Part of a small language model's weights: learned positions, tied embeddings.
MLP neurons of a small language model. Each row is named by its layer, matrix (up: input weights; down: output weights) and neuron, and shows model dimensions 64-319. Each number is 500 + 50 x the weight over its row's rms, rounded and kept within 0 to 999. Numbers have three digits each.
After each neuron's rows, "fires in" lists the words (lower case) most often at its 100 highest values on Wikipedia text that the model never trained on.

L5.up2655:607531383463499508546486640498473464583576488497518453537487480515564572546479379558465518477548461484496505499558483499474596547450430512592600449487468496505491526451530503463436489457609516531428516575524645478467492484457472524562449586471526507500591497517389537533477509463402537479499577546460446477461534463513499559471509475472581482520502524580539528550551476493561517473459429409461496521501500488558492502450482501411513492456497479589532410482491397476460510578483545455579456473418501511552390420527519559529508446534433501531552508519597487586397507491512542575504542488442507562435566435497564497429445467543539598569569492513539413493578515494486520581511550474517454541518537474427475447477543529445501558537501542492397509488582439626515532518553544
L5.down2655:492525468488571368521514439498542432517458617439464501589538442482471504422480486560489421526537581522552449539480433507485492544499474478533462560468456480561544516467464531569376554566442485448454544510505394518504517467478430512529453463650497512477474479415542482468546529574585500458503436462454454424507533463502492545469470533468478542382526518524348475523578550460490574520500579506516503512502464554610509453545533564559589372475502497511526499476496394513480505533597448563528534444580566513517530419535502517454496551475527535513530503446607579542436485521480513559496509444603512520434497442560543423526404429520530401553475526516482431531616577580494493492520422456442454482600552463508541476460496446516491530425514560483548471515468501505534503471509445
fires in: "i", "to", "who", "or", "we", "and"

L5.up378:473476490566505429538507513404582472483489509462558472553551569465570390536524508508435515564530468422571552549441475514521576504459496439528454505568421661564535492460529518448511490484471429397537515524410607499532514507574478573583404474430488526535529489573442447482573522522531458508578485498583560490479484514464539550448417512586543500516492532525500508507524444452538565575490515474528477667479501501429466494525554496423454491564447491424466602522471412488518431509434511525471490451535562558438473495502435488488506570503505514490499485499492434509619524500519524452481499490513499418556475535445506366642492515580511482539495514482568491541484477532566502601411501384589436453395467617463398565460422497472433540518441496473394473412491573465584532431528517
L5.down378:500440566361465613485503394469453576561470462585428562458503479530509495427508558518542502609498493429556451483532605456538553526437479447606470549485513475543590400546514455591474603463441509509554395463510495474637516487463482457439577497482529526456501445607584523518493526543528507376497535430521555435570534557494442502555473383475519437519504477506526451407515558566552466543495582483557507519414550505423451535487503618545541491433476643516402517485527507495503537470603526518436476503456524450415452430440502544450493522399626452617527410539472583496561514481526497508526534511494414482476458410403461495493568451424496530501453519486456525479530493507456579510466520629509474444523519475407466472471524507530545508479517442561474517522507480524495530464539461
fires in: "as", "is", "be"

L5.up1069:548491512543460498416543595449501544571534568515452428522529478461521443443523567421442489446499558488462405498528545509494513474546513484488476490441463453581447464471485512476520527546536522455586559514493488518465492452586457510568494558459476462492546459458465461526515513509473466481411504479482488488477538471578512516542494634529600491497500509553517533452370472546560487574569456561580505511618525441501422520569617520392515380413503558492469504479477401539479456589416497493555590486487474509488566427573455442522446537481536431474569531481531530543449515498551453446404491577456528492527550516440523495592543616471576515456559409577516518316511504526349474508538571559373472589491526522476492566574519556480510548504516512506505452454457526473591547438443464
L5.down1069:537481605585518453456539465520537579437607454527485475548528465521580433451481370460487518467492535497535519523565507431577477472576558478548374357496541536502423538551547532456482528561484487618532546495477461397473442453547608452542428457491499503519528503506553518559519522535475536440535456565503463600543574461431453535570498457505481504465500550575522566571474514580525483536515453527454467513545557477550451488612520496510539545495451541488479420529365384591463479547485516563469601532468567508471548579581531528436439489493526567498444524504475517500536473476514465418460556522516488454516538444407494560451418504419560483463519538565544568577513515466497442472508518543455423581433411503441474451538516504404569475507480508477504476497465463508474510455381458
fires in: "his", "their", "her"

L5.up842:490514436576493518529529490553454539474472506620438459571460604548384527457504503477521436439530546547451453507427475509507511458514517526532482473391474594580520445547426452510510630521568518509479473536479551444532568547568394515443490429467481552411451510440464543517591601571439415506542487501476474515498523560541538432483498427421461519575506458487587536503464538559531495499522404565583519493485440520448417433508425456451437550496422539533479430494514591517565499489616574502498475550441481519515475573513433458595438576517447487579485431427511554521531482520515455476537472575444474586436484511454491515515486493461481555556577487513491549502564586469563522535540654611400488451445480508532469491498473530542449467564505493468462388575481425480480543534587517
L5.down842:468508467471437510509539390586514484454405504514514497439546427543500556612521451431479532535437474530513492577417506522503480519577484581508485539452466434510559437522551522507447456476494455421539416445541579464583528499480433445570451445494469504511545549529551436451561468450524485556559495482538443400491488566541546481404516521503534551564384506435571523503441495451491596480478492454468482542528530546501538539479466453533557484445508522548557531574507421457496495513504445570441574481454513458568522394532453492588596550533423551497529433504450586438424502621510463488518406512512529573488540458556498511442519484572573503494516488525546533469473482471471489480490498474423502598549487422432487520432451404500452539494534496512497508524496557558556424524384565
fires in: "at", "in", "into", "to", "under"

L5.up1908:541439471456507494469440408442588570561438403479473546541477477430407546491607542421507524565527428521398555579453516522482460437545479591542474432441498505550613498444451495480499502435538414434515611528506407534488401518471439469610488509582520506497538511428492448549456507496518496421512523476493516480453551463551539632450428538475408442460446467540525500447472521527523459459505518473490528502515438504473439525455319562445488459484440501454510595529526559465494498502551415600531505632500532507466502580561489448483523486517456447482492497473471408392486509459530538437535519546538425553499564548558514468524471448489520383474565481548502591452431470591493454539508475471511462467491556650559520457432549543496505568534470517520528499582564512537517521573493532
L5.down1908:585499469502433558583500564593556530480507465482504502513463521488446477458465540559464521479532596481491541535479518543455481586558501567589544465507413466478468535446534492553490551537469520402576565631480595571539456524508401518490542412477568466544548526570433451470525483515494522483496507506545558551506472496572532486444498498481534530486512461472526544437414488543396579478452488494569428532491442558377573469560573453458489592434427487422476518573429512465470530485455530476433474455523436402538463507467506426604555409489484483463450377483476465536517562583559467523553555534474546445509557506497551570550518574581465497486458508505518490495555552379482592538501536465541484560533561476507523406470546495496531468474510501398458467567475531481423476421471449
fires in: "on", "able"

L5.up2541:516497497551440509572490504410436531473478528430515550332539583479463472408499586514492534485476543493563552563426535424512499476418385496614460488459469538503543516544479516570439433604565473465541457441517410575536499505474522500462413519525500510519559453500538554512460473421530507447436499454489588479454468490487501526522461425444521538526506473460490433542550486498502527459515477542480519535541573429471597459382497558468466511460525604483430418456437478531463451503525568533439583538501399546427593495448469506584493526551440500505557534523426539502489481476483511458529538468556455557488565485595434340446487610510529485564516468379515506532466534473504513562561488516457422482558426444539533573484581504427554441498472569451585601499548552522570541488526457
L5.down2541:575557367491459470451511392463451543484559517546421582344444673527453466459487523513475520456505570559643546485517583485574499524410439511597523521479493453464536496541471421505503526539552469479519552502461397548467550426509530528540551529386500530471554526509501497562505480472502543475425549385479548515497431554456565489499472410525470504464435511427473479562549473522466505466512560477464479513527436498453510565453532519499425545437535554447408560408537421455477425543510504508470587535445480541488492589514611576575465585478593507531487506567493473536534525434476467462558479469507478479504453504526416485438498547496496497414519495519430529521435452502410534504560474544402414502507534485437464499551490562532475475430503540549522569509502458505531502507553492
fires in: "a"

L5.up317:475495457528491526419540584575440655546491500531463422544500547459428615475451546472539468470528509456562528533506504550547531382517509479522494497452447530494462528444445404559489476432540536477436475503541474541543476480477422457527366422512421398505525483477492421505454564409479484545494521490470594504466560395617552476555505496514447468518461467353578548564518459457496479606484464581485481529520550424498583552445512476412401507531564438447499524463562529477554514562562475513480511443382544510513473508474453493569455443563536526440508558523406530402448511590431546516452527579541565551571522532537458435520464513419492445487551471475501506493479594546473441476470539469483568504484458545529577481471540571511502475486555499608457560402490448535528486565503516
L5.down317:425421532497536531460545518567437561560499508584476447485554552505498568481534491535539468544522560428414490390476510447578514458539576472478460583391496454513517439483513509539543375404475476434481475406548492394563545518430511514521506478486495448548416529487518520495449511448499610584555477480479507602542599571548527469511484478418512498499468618474530618569514526525647529475474503526453448606547510553517547546545423533424496477507540464448507553468539469446526419516580464535495552605496417542533535423560483501542489566566445548361490499569483596422532406491461554510530477518490533469522553524546415435473519493502500502492481445467486532475493547532480468518598547495457487471505484513504575458443435496502456462443594488516496536321556531417465437545601483
fires in: "in"

L5.up2559:555556451486508529562577396457506615452514437503492509521494515593453521390466491529485576379543528424444469501522454480554524485503436526498460487434455370484551545477536511558453423430531406501547558509540424590480444529483456533509496426497440520514489547468432494439526522454538483549477459470501532576453457479474502582497494416521512503531506478577472394478497423514542463459515514545512508625494510448461492542554485477452533515455544525580593576429521520505517444555471563498572460545545480451564455528548476431527439517462504406484451558486524441571462483491484448486462551496461499472557486549551527562389391578416487536421412508505500515555509574473427650505416435486601508497436394498558400407475546498527524492562512608507530471531465484519590574484511532
L5.down2559:504536554459574425540404530418456421498550528460585482520467451447466526502588542455461541487452473465548496555542576410418497574456459547442602422541385429461411445524568464479598425558496458487486358536516442525562503537534524452525451495504503443533535525628385480574502576521462572459488461507519527510482444485442514441493424534501490471529502495501530481466494491548550547555544571468416451460530464553397449417558488521547577590503469445492417549552451517510509539460462453522449507424441476489605488472426512492482440466469498518447429558496490455464384492348544547476455494542627537582421474520534484469542503441560521576456472556546595518507551482502537566487463573537489450549468550405588542496502537544569534477498538512434437510454486444456439518428476467
fires in: "for", "to", "on", "by"

L5.up375:419555421465586503497508461482516484442519514459544444474502497462468472600559498544424469524488563503539410514476504462434534481485478558487471440561460454525454442509431479443479434495533499470555507551502397549467534486483435440508456422491575527630529550438523480468470513514441514408409563501547492500492497608486515519498469515498483540461454480476525366499430467507623566635512455512571519515416485521485508440461500505455459534466467408513509521549411387439499436521395504520508528414524573515510541502531492476443456510507487546485475532493490551509533427474490500575481571490642463523455536492464469494452542471518459399529553525516496457500497544538551551386546568495500550504495546496468461517451621556490461478494488450490465480549471464441601474503518567
L5.down375:605568542478503520489591441457443448479577521436464409390554466550557483457507423533530493457585527567457487577499460520525458553496435471498556516516412430495477486436514485571525490495545459469424494524544484477540489444550424581481485465511616444464466521554463463505553487559601526484452485497540492549492478494505568489474509494463526534547497545532507488441592517483711526515509494542562514410466445470452505426521493524519494545536577565482502469445497530509552421434511502568436523452530494525523481420481424486616495455503485484527580592491404549476645572534548565538402546537539539584594486437517519520603563555477490444518580466413494475539480521477524512523489462573574492511482627470540477465564507507586456429522567494505543511472565605382459382529511441
fires in: "to", "were", "while", "from", "and", "help"

L5.up1302:549506514482486495537447517473564489519525500497429527522580462473480553448458534456558496452455543630462467448429482473452467389466550555493531467446531501527544460440528470565530586518438564525492512523465441575492505550544496506461445551454541562380457530590516621527525521438509442448500466479504551484450461569532565567495460582502377504539525483455550423475408577368553511461515438552471441570530523473448508516495489535509495436416457552469509510519524535474605524503522483537511470376467440532512486517585425401522572422536539433523499567562504554555508619593509563488488427524563552457433625350486509467554512500514560513422513491478424377449439503480428488551480506547487498482510423440522387550397534444461550471536465509579464507533425485492476523554557484
L5.down1302:496491597471518577483454486442588561521487567516396469463583497554526473463434437509492546491414490396565524455516442541514533572453541523507486461520532509494486451466559478509465453439596486530462569500424445571536490392529521414553451516482525492542480529559530457509452461473465427327426425527484518542495506503462467501454453448527428563580545481556568514493492475612420538548461526608456494524372470459492473519477499518536498511466544472497519547457420558560558575405481492494503453535540543568563582539583494537501546471495511504509523533492527501546492508586494492508491542481589463464484449507488507460532563524570541470466590591482578489543594518445503565457449374513626433487511585457447474460565490531487470530493483472474500549484507452459530472420529453
fires in: "was", "were", "being"

L5.up531:501456505467465449585515559498472519457463444598597465488495477592459458532581389524521619438508508435449428547503523449561534366471503442557438463506510380472495439535525495489485508465498475556548434507597502463530566540431519538492459501548477465484509585580450455431496524423485504474558473492476510583477475449518519563476506444537546493431430556461471443474480428489550573470595496470531525527375526450496549581497532555426541502444487379566462499558458486573398491426567460580511515570470529538463538539472490431481590464473460539476495598482495461536533591485466489549448469512513448409540605508456504437537511546473449536504495433520420425511498482480439460541528392460473533480434528587455430477563494494548425441539475469503445415542528424503563508558555578
L5.down531:401495538431484461530457543430480456459469553570534477547498461549501461453544507482528485473416452496408475558561541451416523502423559600385558542450408413509462456573495478591508521425500485469501529540459433510516548459605374552515483470538559478641453548548499497509578476431519503481548451515516526536517526421468543523570536458537546559546527578415566549525546434443637470561530396416593518496499511411436405446446472470488465482421474432450477601551466462565540497428579512511538487512527332567499470510535456526469484500425528537502486493480454663501568454445503505484512551461468485487489519382537530494519457410493535535547498538496513517486494446516480545420482466551532485524554463470555513468479555472504510445519565567520412555557501454451470450531432506
fires in: "to", "the"

L5.up309:535567491392508496506498517416487588510583493534436474503570571514591464463490529591476505435396460524461497630498503466567550482477491523568551486413507512573537444429555536435514425499480547481500494498570493517499486583519483468450556456474501482487516564475425475458567485478505500632517457499523491535453499501555538576550499554519505511516501535538484391463552536498546462471522408517512511565390561548556512350482567514393541501589464446482555477528467476469451429450469493511491564601574547451493512452431421487470535458486507479392500576421524511514508509403570468547515577500471435426487538528461422464514384535419391504601544544476619477535444494504428528537492479413524478545484465519543486461424405533505456528515518499476517579488538516450459547550421480
L5.down309:462512515437550466443515550510407408445517523409480524515532496479505477559470566543489480560532453431469495541479463584417547602468476429496472491540524514521552446494447477524455540490485525529559432533462495540572497523533518561411526440491538434390407512580485543606450540480448522500502424488577477454570455474536436468479387520493421554470653496481447477446515463471524535530509540524537482432481486394489578487494530515460550535496479530477488439619464562499529512508452492533504460538572592531562448485407440546398427418432534488526496576526486489396504434473503446536424522510415491450517386448625530495522500449531491473478545415579526467501484525531441462457466476528524508594531584457463536513515401470481558421442440418459406498483507524538448506430458584
fires in: "an"

L5.up484:550514487521432591455519400504463582452539481524495559386531517484407384446503509455479635459532511438540538564423511401473539501419509613542593415443477491475583594488403499468582503571483606475544480513489379467499577494474479492563524488473500473517565502529482536520449457482540544534365561496501561512558453576442499452513437520435495513579528515509509417505509489524431519527508523442499523498510575505444544490370434569466490441452546498439475428483521458519513406537582471479326510490504491529433594486551552467571478536548595439496543548471564527465551453433516553536534500463501512558541578480577454495399409562473550563560534530481467533469468393537523498540556448532485421445387544463453461538466469521466560497476441618499507548508517533435540476462551479
L5.down484:533489438537478478432453403510455560473514497504586578333441653490540476477465485485441538527533503512488572531437498458618471451474439478608517492411490478433500488513504495422515552529527481446522504533488407516477444461575505500563525462489565501547497466596472542437430487538463527493428568474483558391539460487542506540506514491475473497498487483473572439503486484495554426525570510428548515540549510547430435513463485506493426516394551546495450525481526435471436490512455505460448489481435452537540515518554585571501530556583522516500572543546522537490460558421510533519536506461522477533539464453500523485508492648446506557518530577491339563493388463507489480538513485530454483572469538575454540574395474506507517480457443447563525551583475541421517480467539460
fires in: "a"

L5.up1887:573487438560566561418456543483476488577524438472572520509557479464502562461442512450508406477445533494461529496469515450545573468567463489444523472505427502507465375510450503587410530449608551480433505510426542494563532553457532494537478510563504494527483589586504518494492523463524441503474477493557521568466535424457489582452526470529402467547436559505572490465507384512558542506444461492529526622491558438558517615464486466389413500529487396549558456506586440520499515519462437449516485512422540563491529429505480495611510517505408533547511534455528541524504498536537501502484534536420447595499511449479545519457485504556557499486498534488415571452471487530559456456590476518430547426454410433617500466558545466503551559457496482514460507408584437497502564411469530
L5.down1887:502489525462552460607446425493525483541577456446530535436523543483501462522494510505488534505572397513486500509554549461514462546475519495478457558353549453499448599448543556374501510537506568546444412485569533442478566523416475434543526451503515511550515360498447506470519528481591463635509479459482423441510527483496494369548429484520478520443417452453502578498462503496595515436537533486493530535496509402601526548542446440476459533522443415590523569431471461514476494537445526509543483454519455468530455502427470533497515438426471474575478415527475542438432431457511495510497545552578519645429519422555461411519505510581424441529580515416578490509486677488467548510531557454504519480511492468556551532422553486544468509504530517531577465515532532449486589647406435
fires in: "to", "at", "of", "from", "in", "matter"

L5.up1864:461537466490584474546447544562492515423513547494576532577620426430501466423497473497534580482448527495434511488480516500456554557475504507472490509516541459529474519467449468550433482560495499504472544442551447555597567532512488472523471385415567501503480522493528483553492507444352471444480569467494560531548454414412583499487409485525527525562540552474474518563551514506480496497499410438439416515479503437495537498415514497384595566530481447540497457493433500530523525493508584544498448428490547554552459470532445516517488469513448609551521456546529560530480561477487433567503466531487418584543463400646580463577566537610455411527519444555492465567600560475466537607564461508472502562512554394496510400541571473535491559480446548515533514556548496490492461485525577
L5.down1864:538497497495513669495446526523498466547453556392467577563530474441473480594516485564545488432467538495434435457370521424523527533563507450506460509598578463517542535483534492550475486482511532443375455569535531452436501451414481518493519516511477520545477534497433541496474599525486534480518440452555508478503448485583538459424523459479520520507583487535507463442552495443573503470421487456428471452507468634517448442449493521462408541506583448639521564510497526552402504505476461494550452490578444442430543436459491524498480563499495546589494399496606508498495579594473552398476467502450429438514520503561449496501491536422524552539513573515495601520559521481459519536526462581532470451506457416460491480511557483583534521451491531532453467598470565506442479457471464
fires in: "to", "and", "would"

L5.up370:568500552505441452477519395497511617528558526459444491550494486444442516505486466404618491581561413572526488511552485477528385522421491491461530521452561538521484539596479593469559437424516436442420494529520478541437484415508441577591499476561461474492608403463440496514437481516479366536481498512530434461487458458551573529567434579508512499523515466515476595531417485461617427448417574467485444608477577514544481431551493439395472449433479462544428556452427373585446502522448532535405498509495513538464521580563423512421489531498453600538449487648515513490484475420496506439511542481527564554496511436501440373585513477504488489433539482581511496532550488444514568550544527558485495479565532510486477484505571534531420510564442469473527458538446504486505511528476379
L5.down370:470440513524464457456480563557458462531490492461489476514442517476499530473458459535497529416458575380533492496516492528528608501615417476520514386568469521456564437397449475456454531405501518606555509501574546473466596456575517452355554508466484529460493579496536509430517503486448521542535522556398563604493460577415453565532515460564508596384451504491586478489476534549672529495473534607504527455587401440443482545440521467539458579542482524475511407553521488499544514480519542511524615465507520505546510512535462484596566469440545511653408532475500490451466555496451581547529391428464519552513485441481543582516538449589499474536456533299459509555463429516470484448546509467477563540442516531491466486475472500501555473452547518491451518550515513485507431542496565
fires in: "his", "that", "of", "her", "their", "not"

L5.up2367:515458528454566457469491468525449520501496472556453455506465541546482609419444443501583424538446421448494502530461597525498511462519497473468514491549520525515499506451482487500547488443384469585496482518564622487523507472456498517370434526550562519465402459367481592565568486526443500512461418470512536490446444470458521586499545479512434530551499536517459511526576516527525456514440506612503528489572574504517570431528559458548530450579539577610540455499473431538480504515546497550492486428581549498451488485429484471540420488468512490414527569534532542476492430456576556480553567547447542459499535474476431408472453519486603491512500546548533419464516539497555421535445471538531535377460421424467477476445525556440536505535532593473545503532436413507517517514472539
L5.down2367:464538559405508507481498536561461421485524475508505454580463451458588495532509585553530402465464444382407470533499419627461537484501537471449439477531581561477499539494436498469592417425469523569590465464594580501592577489492489524533511464520500518452465508502496573435588527495468490530541426560558413489501498436579540563417422510496434489599460525507499584496498539523484566551477496530501507510498464517500518386547421439479561587510390524546575519501472526523516594523455546520499415466590513474503540530425451514415489413474476502433462423472465534523538466546526464513444458539524521526376487457439495528454535398483478430466419449511468414485574545536448481482424516566512519525514565456529460431554526476468478533430540536512527562451464471538465469572499566
fires in: "an"

L5.up1261:472472563557423551560493544539547584537464526545481469417523497615517471536468525514525515521448519516423475452449471599518489586580498576498635588470429531510443386555507515399527549515465468495517497554555492506444570440474484467405516553499623545459424464545491488565544503422477419542506426536585499402496456545512552477497524474534541580549525562517539491523503492504453570470439480491444494496539619534452484527479477521507465562528557453462572488458435523561503365382504469575503504572527467525388428542517481592537464430431448567396445474489559487552572511475484563497445480551476460393471513509439599459441523542445548539567502462455490483447509550509505543582509451554566558527442413453462513468504439343496518500569432370531477460613546498503506534430445472
L5.down1261:519503563454548422524589497540433474562569440429533414541573470499451426484537452491391558521496521506411510434485438520410520406550439540583495477489526540606551577552528539487503579507477500521496520514521549484563481487541494534466488495567530426485579411621478452472587449601478453426432487471487525411469512492426479542524600506546411509512493466596518510506503575488462459510529517405418511500506486483508578546511464530507437569551454458462514484475499569536427509608422538495507424555458386511517457489523547563366535524458496494494436504420455504561495504598540486437527537539552435518448537512487483456563509473458494490448596511540461540552526550507436523510508502449512535549564530538409449629537525501494412454434423420472463471432527590504528586486519493
fires in: "the", "an"

L5.up2114:471561565501448503514428497527558532455608454506484459549444545473539551479607476508566527469562493530503509598462517466415505498452516624514532453460568451463459372455487506452458486539545490455534425525531522393531583488530554528446467422504463569440548430505518518506512475498448477568540506448436554511603455438495458482466461439536530484509599371428571503441582446461490575529562517530486472473424437478443575484504418531509430468452442566518486414584445342525538477519552498567436412533434530514521475387574476487568513478493520496509464432572584452415489469443436513541439519523557466525551486486493492487499487564552500498561544500524455504478516570537534586535500560467367478504458521493398492468494492688476476477438517430471397467465534515554583616504549552
L5.down2114:447495470409478546465547455545530569492582488552491472462513474493465563475519510464436553539578433463554432485511503527538576515445480512527510538460533422552527535521559571426506519445462507619447459478539442528454487523501512545467486596489519510468536509469494493504545564549540545514400552448560505472458449472521520449467489494501559514486529590497576468505509533437505566481465435566553427488562546458486536438511493476545483412448574500444468521447515428492481405493466518509530476514485546413473579353464464467512558522459546488530435432524513443440448561445514461529548490654533625506534423495484534471508482524503488469515474444354516433479465520482501500540560546468433515545462557483459477470467491439584483511583351532511509365562486501494482468359512488
fires in: "i", "t", "that", "they", "as", "at"

L5.up1697:496611561539449475436507515450543475484443547536523599579579394475474502452543505497428586504378541466519478521574599449477562541561470513501491477445493444484502512477499422588470436543516461475356552512501462476410539504519404496572427517491492525549571465513464521432467590501420487504431497526521473526520530537543479489521453554538475526517481457502557393562477478430502630567491558496542550583483522444495518513529533520472551399459371516561487503484499521579429440464451426453617476470429534526404479538517438555527439465503555567549506377459615524455563480495564547488465387574546502431564514427511496455464455477484460543516498480495560544467585466520494522570450565461483507480510435447413569457472526450486482439424535504550490543447464469470559485564542495
L5.down1697:536534467509525525521544505455465439508465491451525472544524512376428486445414370463550478498531509485582465488608404461519453542500536475531628510513514444496560462444484507472486477445550499552555515425404512416489512431479528490560502452524521520406493497606508448528560393562514404395500456503439559430612495521450535479534512447590534509562461473521505548538537472411532426479575511637512467529550498537501512567503569495598451525504488498506508450483557510493496449548514512518437491532528563558460512609517537481519413582407517568521450437499485548525540495510420593459439482411447511479529505479419555520479519425543504444482482558465451534473449464468448463429471470537554500491538526541500491510496482512437417552518547613495488538574432424497476581499417494
fires in: "and", "s", "her", "to", "for", "his"

L5.up2112:472553448463463547328487536475439479578488517544501446531430560551505524513578478391418476488435503410516538609577469506514576556436429592352502454599433476552481469539539442470516487529446510488525461527514427602508461519484497490607491434450571473559513501496491513493502509559481489539529526458448434517507526453458608581562504459473484407498531496480483448481504594450488537590422583509499494552439439405534496562501579472456394526438478502552428521502405492598430472369592410544578378504446527615500560518543507561526469539515531495537429521505499557497441478545532489437552517502460477495461597406533484488545471467481548497564452553518436524580512500553590486517517464480418572519438476361459541516451499399512521546464487488515488465497401437476438535388507535
L5.down2112:445486467513423430543495581459517402488491511520602395563527455468453458483451496515527454549434487538490463498566476494518580576417544484476526506447550553433561521524484452479411512518480497487474509531511509525429638475545534457468457495443519499578493522473454595535580491385544435532482500587515536482525473484412593443445452450466468556454519385571497534451440450483434457450501534488476533531453422617385541484450511504555534471528583530501491579480449526543482458569490529531432472480611484499481513465396478471540471460484506569596617474427503543483514522541506505452531428423524576529492518419548526512558481543554521544557542421466514465478413564483467476525543475481530522524547512487574572479402503577508415403526513526496426551509486546431562447546449459
fires in: "there", "it", "they", "this", "to", "not"

L5.up2182:417427429428495590502479484503485543526416452551547453529486538512537550539445537434488556585430468508460590580518500526446525495482457459441440415471508536520466494481487495518549474486510500501487497468525481561509554479414557532461508445542460470493569532525501499410595419482381513539379490567420424377451458470577449574420503488432551454541449473501576533541439505505580436578375537449495577464494533537440563508539425523386442465514450546501597439404539582490494500485484541502527461531473513485474491465425435515515558533552408501473543533510560473429523508515550553463510518581505511535532477544513539578519459533506552463551472524452437465467518555516490453496509476416438571450513454474552597426417543596508491360528584547488527462487472507545440533434564556
L5.down2182:468493507418483494454502534558598530516542481480465528458567514520503559465452482472539412419518632464496484510521512453500529459469540522421503488469551504442525528494502466547508428363503511427523486561536513422492517571475438604418479571457448544553488511510525477484502479451622517439548480428470441549487513449561462553513507452515429514508506482462569496566459480457467453574574593572461579524530548490493553505501507401530524536463548538536557562534615492441519466468509422584539488527530496520544521422506483527496497483566543528457525507562523607525495545523409452555557419505513572527565453553472506484459455485504372589449455398482508492447566512513526487418507519454431529626528485500603587615516450469580429548551588517483499485473498491506583400487461467
fires in: "in", "with", "an", "large"

L5.up2468:468656483463545518548524490517575555522492523494513466522493541531410558393510520470546437633458455507553391435473466400490502498587447584537600572509517472589453542423492571502503577370603431553577487410414407490475476507544478569578430410451566584455472493470565504524432491532458411444562507489554533516515477542477463568449502476503513558541557471579514516516494520511513501537515442564473557487554488448388496479460524435451415514549518601541456500449437538552463471500517491589501542553596439513489361509480547510494479525505552542476579469450524502474565444549491490454468498530484429559528592497506571451484466420471529497478431510524468508510447607471379435499457532567480518494617462594498493535507515500556432537578529550565504502480534427478499497591526525
L5.down2468:483479502393417590448519457561519432436532492517440498496525509486482447480496470557523613465500515478407573488527480459469532533396520470479472511516460411474549560552617455482612461502493417533429539507504572515514485528457577559477519498572466445433459468624480507465483558528473536512526532631432491546519561547510562462555534478573554540502409488474471479505502442446531468642505550458608563463452427605468521566581544511553502450566511390514502427425534489444530531544557519359503453448442526524508470462469509561533517500499466542440423550505500485463366512468500442498540541509522507510442552521517443506491495536468387568446499469475483455519517523454459555410447582527516534541500447571428528547470497492436447459472516559437509445565596570512487531441510520
fires in: "on", "in", "for", "win", "at", "won"

L5.up2365:496553530487500597598493518590528463471500430459501544477435508539496498505420455527488485565529572536416514486582546398424532403454470480574526528514503549465500469527503513440520522586527465585604496411533454484531495482360515401522422525593505453507531474592512428576516555511476530626463491541555430541502489512512482536578554507547567470452501449526492587572511538449504438561447508527467569534509487511674520472561533493455447460479565430540505552455471535455542434496538532447496475517512453528432564543466410442563513480442472599416560498409490499495568554545423435532546640518489504525464483428427528504494512593437561389511415469448483533492528556498418475529482540483480604513520503564585503484483506583573516510514427496408533500521528438593585543418532587
L5.down2365:512522541566546479472527563525509473470470444496442462499519647588483437430537447463504431394511455402519494482505577495537434434442541524534542451550437506532555496485443558526520446528472469558485527491448513515463550472441550469426474589574505540558518408468446492473553399541586631596416506548354564536501521465527460446483518483526554347515440456524399490570498449449518473527534523575565423566503504578450490474597385533492432510430379471573424562504546529521428479495489551518521475506575461418547482449522498528536484528557521519406508530572473495428488543489534471417526523589441554539536513489538434573498392402508513494443494633500531513455562511531531490506491574556461522540518548514513464531550475486438466437482511517458447472434510551523404499424525459
fires in: "in", "his", "made", "played", "recorded", "her"